config.yaml
hidden_size: 160
num_key_value_heads: 2
vocab_size: 32768
hidden_act: "swiglu"
norm_place: "pre"
tie_word_embeddings: false
init: "normal"
init_std_up: 0.038
max_seq_len: 2048
doc_mask: false
MLP neurons of a small language model. Each row is named by its layer, matrix (down: output weights) and neuron, and shows model dimensions 0-159. Each number is 128 + 32 x the weight over its row's rms, rounded and kept within 0 to 255. Numbers have three digits each. A neuron's up and down rows have the sign that makes its largest values positive.
A block is one neuron, or neurons of one layer that tend to fire together. After each block is what it responds to, as a language model described it from the Wikipedia text at the highest values.

L7.down146:089118141106173182110135109132113175093122167116073124124112108097161097111089082151152096071118142094179159130127162067138208126098106144106152075139093087163136173149176101111099069102124175148089131111165149045128134194059105152089127146109111154128102115095212093149122106102096127110090143135146169067117144090158152140121148143076138182165141165107135156146090126125146124180193127100078107104123138135116147040115135072079133114107132103115144122137085138083113111160095110
L7.down152:089180136108141100181099092117105112152084157132062122112057097080152171094121092146145127063148083081153151100081169101085107171142172093107175148163086097191119156122141121116132126101136166139160150084094116132168164131111073090109118113136125122143120086157184144120116106100172081074090144141129165141144109085144137150138115109089094154089072138142100079086108104136109154142163095110098127144116114108114141022154055103169117142113080155148179113206094109093107124153101123
L7.down186:106122122055109114189104128093133100112087131049126147120106100104116140105151107163114164051095121104112188094084126123086111189131116111099211129145116118117124181131127146129159083098108133130126168115152135077169142128092115147133063155142158213119101124103106108118171124113100120099131162114088141123146173107088156127132135130070105222113067182156103091092142112130112156132161091168118119100098159140159096052044137124107166141121095130056143119093126120131181087141099148
L7.down217:155123194085170124136084106118125074133141157126165097144108175116092204104150078104073063110126184133151133084118160139080211149170113170110190120097060100121112131109092093112184116108169135102126096117117139102098140115138108097141076133106130147140119167088131072126130113201176114133112170167130175095161165101099106128133079190063143112092156145080148093168144118150102120143087117113110139142118135090154084144080110135162141119162105108117120182089197127158103121122061136
L7.down346:108135136156113171096138098142151118142141106151144175139093187095146129056088112124120070119154108175194152148154180065105087137156067154105154122147154085097170119128144116093099153107189208097102150137103141050129126147108143099087135082112133136132162126113144120133174163169158144131136180118180157154124166142098102167078157141105149193144080138131115148161130154168124149121174133068110120079089110102081121106148172143112149141124072099133171118034140036114101112114134110
L7.down386:146112134160140143084124123101103073145160083117108137172157119048113100106137162129104105104046132033096091095146154111165126142136126096119121148152062121162126054065181113151157101104156133113145178182083136136139092099203092110105146137165122096140197173146141119136119115136146114203149162169129138139116147129125121148174061142110145158103125110093106117170184182125127047095158153119082112158114117159132139090114108188133129119057121159128176118157103134129166141142155171
L7.down428:131131107143148136120106122152116145094108094106054143095156123146092186149135116255162152136056087122112140126128129103086154146104146158125143126153119115096061071131110119124117098085077122150129119101101090116149142141099145160107082109148113151112146139137118102103148137177087100134137172114085149131153086116118107135092174122140147161126173125148132139149141104102152167122220164039071148075173152119072162065088120153111106162161139098101076070157169111095161154133122174
L7.down446:116226171121149131102145121095168141117143131096166105146152096146156109087137084142144057117136104123143117055134113124127072147120153144131068150099113083180150112133095070119137199119156153112128114146119192163106125152151207128136131127137108207179150125116155113121103100144107100097100172127117140100170145115110184152101062067099161055115156151137140136142190120064098152150073195121112075132145123163122122113133102064138089084117152143085106135148136083101141179125090148
Responds to: Section and row ends

L7.down105:067189152124174166120071046085117176141125144103095149142144104096228158216175176096144115091126162152129093114101125117106081107131132174134140140130115076135088128137113154084124174111150110109111158077089132133138110128128164099114121104084130113114181080134165159133133183123061122038167107125126140121150142133132152162118150103143177093125151139125106078131164134155170110098179155154154114085144101134161160064102083077118078155118183125119130109103139158113096110109146067
L7.down194:073124145170164139153073183085139113181090129096129142097115150196092111110052158111113103119119159136132177167179133155170084137131125078112153111118167203102111124171057136104112100107106143144124155136123190079083104060071160147151143096103128134113092140091115138076130133159111117148099158143186104073148150061104186173130106104120197133111183161152124122121142111100130080136136174090145098092116108115061123139064124123114131117123090074150150122181139083154117138095138145
L7.down226:120119131107154068180103079145120076159155163154086104119131069080113089120068184139130155109102118101127052104104161185103102117189112101094163105158136117090179054183144117113128118142131136177134131142093108110128126077174127084149114125147156121147173141115136118105124157123095115119129107061114143093153051140147133107021143112154157157124127115086179103070123123088131151058145159062132131071120078120117095160131120103103128138138150073138078164174130164153170139109152125
L7.down243:170057119131093162130166100149160133088146122136130138129116067109138166176116101122144154088110095115130163112109101191147041120113093146081107150122131113116135090202074164064094025185148109100133144150124163098106100141124147143139081154125196161122140162143145126128126116130131155107134096119119104044201107096165151090152153144100066143184135113203115120117126121126150153109140118188135147117122147151141191141157142136140186189104129115103126171147112157188097098079103119
L7.down273:164113149136119138116123127160150100121119139088105168203119145142080148129142119083089086142070138125117147133102155105116168111057106078141095132180143089147137110136106144094190116093150115146082141117107105093121162085137161120118083115131109160114134101148040150135125115123203082086086091155102140173106151121068075140173132191178157116137085161138093179147138109116101067136136051153111194065142063107095142109119103131129096155122117134101120171083125132125138074064112201
L7.down341:123185106186120104142117109074153137127134090168134150106118065179133140123166105138129151103135104138041141204114128100120155199104088118124106104161114053141122059112135120073083111133127140140112135146124154071152102135097093157120072151132102138128111150155106170187105089114146128089072173056117075145098143084175135119197104171124093131143180151134123141087082129120152110092095112143105100155185106115152083164157097116114092132081145159180157117068139129171090123081152167
L7.down394:128077189128130138091121128112168105190145155124159153143117169143169090085115175154147055135106130108121191131134116111148098120162154134197185159124156121171193107166115120087132117093094175125128189142091190110156113119111123101163133176125142159127093133111134133135105104110138184106132144129134104161170110099132132169121130139127062194064158128122126148116149133113157136168144127118143088178079089110006085180148110188137194181112117136140111148094140182168081152157129105
L7.down438:119188090145143210119092127097178134115068116110170124145067146125146144155084108156123132141180149117081187108147098153145090094107155116132086147131104094170138095084145103100098167136159136147082114119092119151137087160228148130172107078130164128142084149059162159094158159178104134137114141124116154094089164142155076128161097181112109178097143117196167113130146154115114134090176089103175144172111154107149146138085111087176116130155056161165136179078117130110093165115100111
Responds to: Infobox field labels

L6.down34:127161172082140129109072123164126071097082140159103120097099082115180153176138145152112100121148112149143181076088138114127074134106092135102103149163127104119105185094141092128149162129124152131136126132129155071118104168112144085158081119098111203147167158092206055118159146093070103146104145119102167122109146149114163112134129200078140145133114171174120086108105162166130134111165080149146141072095142178102132078131153068063120070143099145174188152114167063131128137099093118
L6.down82:126119143138124120143168165137161143139120159097116148104152164104174140170138136089156078184147183117107090103102131117165089136173091051100151162068077090168116136122086101163125069134154096074112131101163152101116125111125166109195106119159153099133122144135123186157105140146081084126147151136131140103174186135042165111109113116201188081188135103118111121119202163118179133140166179172074090105060144151121138092178163157140139081119117073083124126136119127099147160137108138
L6.down126:158120088078097128159178096114080109144123105186130114143113123137078118147204093111125156203167112117121141172100094173085122086104059108148179121096136114107131136166146125118144115149126141146109136155115212155176121075173188147150122133077144102195109136139133102101143088122111115119156134086087101074140135116109113102172128094143108141150114178132169208158120136123096050113153162048116155057137107145095126194140157119157168110141168153093130106129143174131130053117115148
L6.down277:141140149118128133096119113088153063136099128167103125134132111160074156132147144144164132128048165092101162097138162100121195145105161106092107127142116107121154140028148107145171183116199163110126115115113116212170138173126107170089132160136121158122145166104218147181152148097149149174101155084117166127184142138119174138137124078131116102163148126164127094156178140092117141073100158113098135134193179130131156096132153101115157162108101133080088164117099067069154134115068087
L6.down365:104108111130132133117138174130179093156124121122118154178160089113129192141107102156089153144142148166115156107158147175158133171139118177074085105096181067084114145106108120125115087168149154120106128136129136144113153171145164119084111147135165110090142170137197209072115147111078163209136176121102159147186087077078097157127099154105088142140130175148128083126134123129104129157103171109002115121156172141103151090149123114125155142125163127093096120149151130087102054145077092
L6.down378:114149126120201117152069137216142135111188219122144110077170107075151101134131120139223098133054098098104126047101159147156133122147131118107128128073115087125117065094152138112138087126159153158107112104157104153099139170153111123174092120118175113162122070127174126133102113110154153102140082154121158181099175131108127104102167155107100119134094127122094121099125133128114161086129123159108160168072197079134109137149119149125098143140112152114138174180113196134103136169076070
L6.down384:160149105128091131146139193147171134194066137165111171096154101169108122118130113105082151129130123159148083102090161119138091125132089155106106112149128148064183138079116089145056112120139135108115100117112094107105097085100113182176170083149098118141174161142115179152094085070166199142166125113129114124114113193060134140049132179163132116121141098096103114099139126159126145138167127182111189097187083169173131131169109133104102092120119159153063131169145163146148060123101150
L6.down435:138140119131136148113139143068150144090086162090077175123110125083172185074117124237204174059133129116149129090125129129097180122115111088045128095164067144133098220152151171118156115159152138113160162058158151059156115119161114136111153126166118117146097083120136080110135098097135104110102131119121097126134147142091157124120137128102117145138127142150124149163093192139116164114194134149102116086141136170116119088119173098108141108182082172102111131120118077110167091189116111
Responds to: Heading closers and sports

L7.down16:132168094095174134103148141141110176132108136153108180129134090114166151202087148020128144142185122172179116072161118110162144144136149078126118156118121145116098147100097109123110162073158135187114101148076098149112093138097145114151081125161128165155156142110153207088147117166151117159181094103095110164194098156161092126184149089136125123132120105137068113110102108080142146144156149124172125129089134133163152071112088182146083171174053125179107117139075117157137179115150152
L7.down27:134093095125138115094105139142158123107120117106114123111213126154207118164145101149130119126136099132128162086104132143067178166084063174103155143126137118105187043157075068137187136094116156159084111121166094135103138119089103140103168095135174137101150093133177037158130073073120083127120115085156144090098112128159159123141117119130116159165169129125157198062119099125160060117147137133123104130137117074082174072130077106153087088164109145137104153113144141108185126133153108
L7.down29:137175078149163181152111132173138088119133065136130143100154138102141132136172117151108116088110156078078117089079087056158103140108076089116090119085132086143107179118140084093108161131144108179166102130131204168218155106196119117122168121123168143171142213149083130119199091148064141132143116120176130136113154112122115151153140102068134116090129110126169122117059126135154094158157194109091142149119168130102075126156137148105095116106155102126167137191090138175137133114113121
L7.down61:088157123148105147174133121127046098120166111136130114129124120108111179146134165196143112126136155130100095083119127162154162143147177115107165132066146122174101110112097115160192185154136088126119149194188140093087129171122145146158157078096183125158116135132111123136149119123170138175122150080186076122151102183111125090098087183141230100144168067099116210092138187104113120139149167098143165116113103130106130141144102073127076057160152110138118136128116083142125151175098150
L7.down118:089174110151179116176117141096095142078134150124149104174084121078122168142106150167160136085136198162093110120161135189174132163140112150099116162159115120160160097199095156158119147116152096131098135105090154106162103189092146153133195176124087130105073109128137087146112121075171166075127133142150127128160109114129140117137113136143100189118174176052090143115110114107124124146142167099138143131095085148129052104157167168107131145135150036108063132142149204169117093159167162
L7.down267:136084137092100093103098088134031084122125143125119093072108125116105112120155124119161164184178168112162136136098149089121127107099115187109126147126074183121156122146112195060174146162075144077177141141115106095115086117166130080115117141143142131189090062138147057123119130136196181138160132138144103178168100097047167140157185132146167090121092142145137119129166131140152089115093140130113082081104064154139110182132133125124177134138112172170133122166127081106147121162152100
L7.down289:166135070183128104056176169144092166108093095128172124131187184153186149138160174155138121093120166117145179141089115092137120155181156148107125109072120124132095127126058140082125138146112075108156127131182162070104072131145132141196123161086144069123182123106144074109157122118156120085143121076183127129134123143177097131150088101121113116054123132130122149105132138127139120192161181142091057109082147120163065126148138126129101112118142109073111171172141084076102127137084142
L7.down361:135152141107088131167148139170079120132149168101132075067166192097153121142101141092119115062180087093156155063104092106120130172140075174152093105137117113165126110114118118171089130146139134141162099192176139147106088148106143160096168145092100161181156141136038188133128095101165131203161128112143087120203163153151126106142158147130123107084121127087150140141142136121146111128143156092148140144154116130143148172091124109169100178155131100116091134168134138099108241152061082
Responds to: Word-initial fragment after punctuation

L6.down92:146146166178126123158142109084141014109183114142188097126088208134161103058053131092176136072173086145149179131165137152123101204172146098138158123115124116100075119120110078170139201156130195152194168103153104161110119142088112138093055126151094145109157095097158151120146124148113157169150130142137095131108175154160092103144124128143120160120148107105122113101127174132119170140161090087089118145116146112105097135117132130145102086154100137073137128072117164110126097144112099
L6.down116:182121093137088141138114081165129192162101132171096091134109089090131114121122184127113113140168138103106143214156095110156118123104130163157136145165093085162106129122179136122134071146090100152152118130095124141136170218139130153108127158147118155197133123169129160140206120148116104142101116120188070110106126093198099119124133075065073115107132107146112103078103138124136135092057104120124124161120099160151074184103201131176115137122150194117113124104205100152114063129136153
L6.down142:194126152106079162099118134105092134124147069128111114080138119153153143158121103097152120097132128107176079158136067143110081182109108207136160104100107127143117150143100100155098147128165108156218145168161145111095194116115096051142111070142127124081093147143078093117151095165096095097179201081151141102176113147085186184119151137141176108103099118150113110143112093098147150149163128106134134136087144107111137134146110116130117175163137110120130081066088220110101135100171177
L6.down189:125151067128148157105084136182073115102149138123130104152156152139140107116165099180095106090185174118153094084100120104119144186173170134127170143101121094132132079082097070145163142123120136196135084084188117128155092156166169151132102104173170098153122106107124132111141152163120078112136164099183175100089158120153130137200098144134122108067087117133185103133151112089143113087082154171070174118135109072163118159144072126164102166183180128131128184146079184161113157111102126
L6.down233:057073146166142166143178057115139112189168141103142173131181138122154110204167137154112119107070138084092145144102137138201210151182134128152125114145086094167125143072122097144126185122159115157131145118150141167175146115133125116148198129130079098149155107092129162126105073131176159095061135096133136123086099133118112187122167123124100148159125131146141084124137100179142170128117125145171141142136115143168097172125176219082092165123126091186081101135135106093110135144141094
L6.down257:187136165112101151167139106155111162170106113114162104101124070152095062168120123091094136149166146158142171112092146107156132162137162167148083123119104144163161147147133179174129171131135116144060104128166121092084120128133174132140142158100159158081129151155159101099134109158090108124154118148073052134170151098139156159173156189167074138162133125112087070168147136118187128115027121074110188096133119171172139087106104095143171123140173111103085179140165116098162118119191170
L6.down400:175114121155122158147210130149126106094121116129161117075148189137184071131109094169120126175114112101122138120170107117121124084092149174162127094061131105137165121122131079163151146163171090141140143147141103144122115137153169141151122139143148140181138150190110128154116138094083164106099092147155110097182147122232126119169138124151129106160054140160133198095144133151181093104117103078133122213116124148166147099161137209047078183080120110146127099134126135177146139172125112
L6.down411:092135157171202123156137131110134082148165100223176126116127147154143110094144130157080161176085114127151148166176137126109180137117131116082112072123144060126141126106081080089098189143098131109153120104142143139125105113181163167158132117126131150163151163127125154117102047135154170126196179104088113139162146141106099131099085173093129158164150154108085123145160154133103123093061139207183098121160125166123128144109141078124092158135139108104132155045090093170079169138104084
Responds to: Prefix / word-start fragments

L14.down37:164076115134142193104136180129144142057109095149116139155113122111135153123098169147104121137119160113062154084170125144116104062110180096157117158146122139091123158108183159113151142100152103110140100169158165179110108148069155065138133137119107097170111138120114108173131151122114124162132134181089133072121115125159145156105174103136153143050128076112187105153171127150096124147210140220099144158123069144145089178117187146113099077108073121072130179137079161136109164148144174
Responds to: Numeric decimal separators

L14.down249:094182179117112139066118155073107191112131114150174154128139097051138058092172124102106122133082091159143103151242150105123121150148160131092138109162129155169125124114143121153213069173140128096107137161198148134088129147084162110081118094154116096151142160110088109140155129181087114118093131157105089106163070098106122142124127110073062092121136106094164147129133126138133185093066137175123117109171092135068122131148126138128152110147159084143143121118102097139146064168111131
Responds to: Numeric data separators

L14.down125:093110134140145163144134119037119131145133150180106180134128119143105185131057113178178065101105086156097132095099183087127173151139117152150127155116112102109148093139152099125104208120157085120144125140147124043176156108131104090129088107085093155104121173128095136113083147138144145129173143116138121103196122107154136194126144141091153175108093148121060110144113113159085184107079174137101081073154108153094109047160081172104108112144107165139135082133109096106182091127148118
Responds to: Structural header and column-end tokens

L6.down15:179135138139114060100108091192088117126159144161091107157122205105134201067209112169115094173113180098135087119115120125149170059169091145091126087136103089123086121155140150143133075075107143152169124123119103125132167102103144167176050141142116137137115135055140136126173111153134061140121126130107100127119164122124162142092125129129098180166154094150113125098108149122153132128088098118141169109128131052107157148129166143100102047190131114085137160174164113136198125103115104
L6.down50:183146101137086189093148136160132085167070103122183135138129132119109126084068182087114084090152092133098114060123111095166118160149124133155117110146134123141127140087182091098144177121130208099150139130067109112128113090091125134107147130186119149103082138126110091077151159150098104185149085126074163115164116153140125152079175140120105151050124108105087139150142097134102128143100165180097168127083097119068144135103108110112141130153129083142123095089055176184120183149140211
L6.down65:110103122137171089108119114128117102183126114088129123169133151097150124071199134157072167076075124116151121157160152081112131151132119178132102116085117156179112117183107165126180198135122132060121098157142086119073134132078070062129151143130193128168123130084128157127123106160129143187149146118186115164127080153127180098077143135088074079127149091161163111158243159160152107149131146158155086112118127135103103155135164114137126113092080105103152094197089134126120118109144144
L6.down89:130033110150152149134117125116109137150153112070089127130127129096098121169072102158098121192102147106148139095177136138160092123159161113154096146141172153143076091121125093127241133088189136061093092092079142110113107146114123148173117161154093105104074105116100147137092125056159138164111118141119163116122144122181148154117157121108136142098132115170164065158124068074142139147141130165152095151113064152075132136123106125052129171164130111156089110157144152130128173169094049
L6.down122:144098118162111099106124085051102106100150081152163104178151091169130091134098119182134149165098111133045150117102103118108099183150153198158053137090122103103122079053116115111141118127156107127108136182148142124185102149153143156199079117135123159154109117073096148142101123105148142107149145155170148169121134163102121107129167147113110119144129177153099174138120134073171129135100147171093177054077126046162196134136159166109122095143136172108088085134112121118147192130106162
L6.down341:078084118092115128156164126103115126140151106104094137097180150223138145149147119174137159114131129139111144140124118093155178157125153136095047178099201162094144124183127188089150176108151095148154104135093170050157152109139119180111145186121124133152074137133152076104121175119068113146088109089118103145164152058146144082116108096140116160118142069105117104128131083130173119134116135098128093168151088049114127172076098157141150135157166136145150066104165132174101140145187155
L6.down388:146103088162138131084142154110112088166176178165192083171124098114123158143087063072095096129154165108106152108195146194142120179105216147172127079080189149119132158154128098141155108174143178153174153135118200125094144157118117130123139121095160182139134106123114161132102143132068161119156138158119196113145108095159078115143109121108163108132161126146136122144076083152137109086159171166067155101141127100076131195170124062098163126108114153141102101147091092128137090112121139
L6.down441:095105142155086149206167137179165142113135107120113101148115112103127123152206178066152074118182156123147103121137105082145110138157065090128049146146110123106071151144060173151123093112110107149134116088131106079147138078160113153099085129135100114096157118174048126132119148101148137068153112111187097109233125162112160114069100141154171144123141096131107159062136116152142189146136141050129141129097115158143130163148132120147144110128125191092142113131158129148074149113159153
Responds to: Coordinate symbols, mid-phrase tokens

L6.down49:157113116070153171137054115177094158110111180205064134090119068147138163110072087121089163101134115177163137154141143085151131117094136085130171157163125089141111144134181085119141120182102091108056151123128122135108105154137089152180150114108090112175070118140099074088164134130114088111149068161108118126152144115150081080138123094088175157085083151119133147112105126142179124126154102153133150197107113081156123105083136119082162214111109137073135117099114117093129119158072112
L6.down72:172133172116125159122122143143110140113131155061088150119084098084141069128105083172120065099126084128106130102126175135167150112121143140145100153138139148137124161129133134121099167142112112158152177116138127194100066140141138152172118172130140121172112131154130104111173135060107178066172132113133143156118140152095096144154153107132087180155027110088110112111149092120177136133111181116129141185153144125095179175091101129066156072154177155073077103123089155091156235111089147
L6.down152:132108149070131170154152116147116073129125209158167122173165060135087158128141089105112186114121138074125174107162118179132102117102160132139134127132149160090079169117142080112150151205114176159177109111093073186185105130139084167084105155123056084191162118091126096110138069098154143116161066129161138105149129161100110065147153167061158184116148098156107104130109100181126075161082155161106094101132149149142176099124092128134105145140140104142103102161149123125116149148131131
L6.down160:090147138129178189141038083166122154163088113121115151131135101078198198116141146119136059152118198116088135122153116108145078143123078156134129118100146122119153142109091106127088114096141164151094113136128109142134128182198093178202105145158172093159242122143137130099165112135157182129150101071104088111160112093185121118098088121115114108102145091137159200116129161124121102115112146174165122172096115146106110111158069167115134162148152125151119113163141127161115066126151148
L6.down199:143088128163132140136142100188168137113178127118142144096174131161110158147092145067097094161057126144089147120080068134129140116081138119160108169107111154097129096106045071074135087099131099193122119109143164100098099126189102190075099157121142156102115130157153152157163093083124139118138139136129091113137161118143115131182071144062155201104093141119125086127125159155171133178099113161119138092092102114175102119133125150192097047100134150081184190107153114168092127136119156
L6.down243:128165094156147136173147148189172120213180158165201133139133120134120112132162162112144115148118061138183127078097134099163154094131159159111139149111115159090151051113094134143157079129082152116152087151077142144153137123143146095140072097114122125154182128127104150099092176150154092135109135104152143100106083126152068112099174194090152151117126092103140147095076141173177148100187128157127134152079091064141111082112121112100117104059165167128173089102109137165111164073187119
L6.down339:166109120082112162109095156183108152153151152152117139110084132098120120086115155126147141111095174159127147143082143162091119167154070150164183126099174098119144184127142154106128154040119108124135166126076110151059116084121120078136137124126100138160126114125161162108134100047143088107102133093103085068184110046164081142100094148098103161199080148188159089115139137161110062116110124114134180149170104105207156172143130142102130134133084134130093141089192161153139152147108125
L6.down412:103122211159157091103092118141144094112125098071111109144083110147115110058145147145165143185119085116146116135119126086130071111133176145153158140136119113158133119091139186119160145135108138181084146152157154072106069158087114129066092132131090115089141161103133072119159188153101116132096125191148092158047123137148156080121119102134132101124161168132137177140131154106190113138181167080141105166076105096148108175115076095135173091156097102098106156082170087129209125105152175
Responds to: Coordinate separators and decimals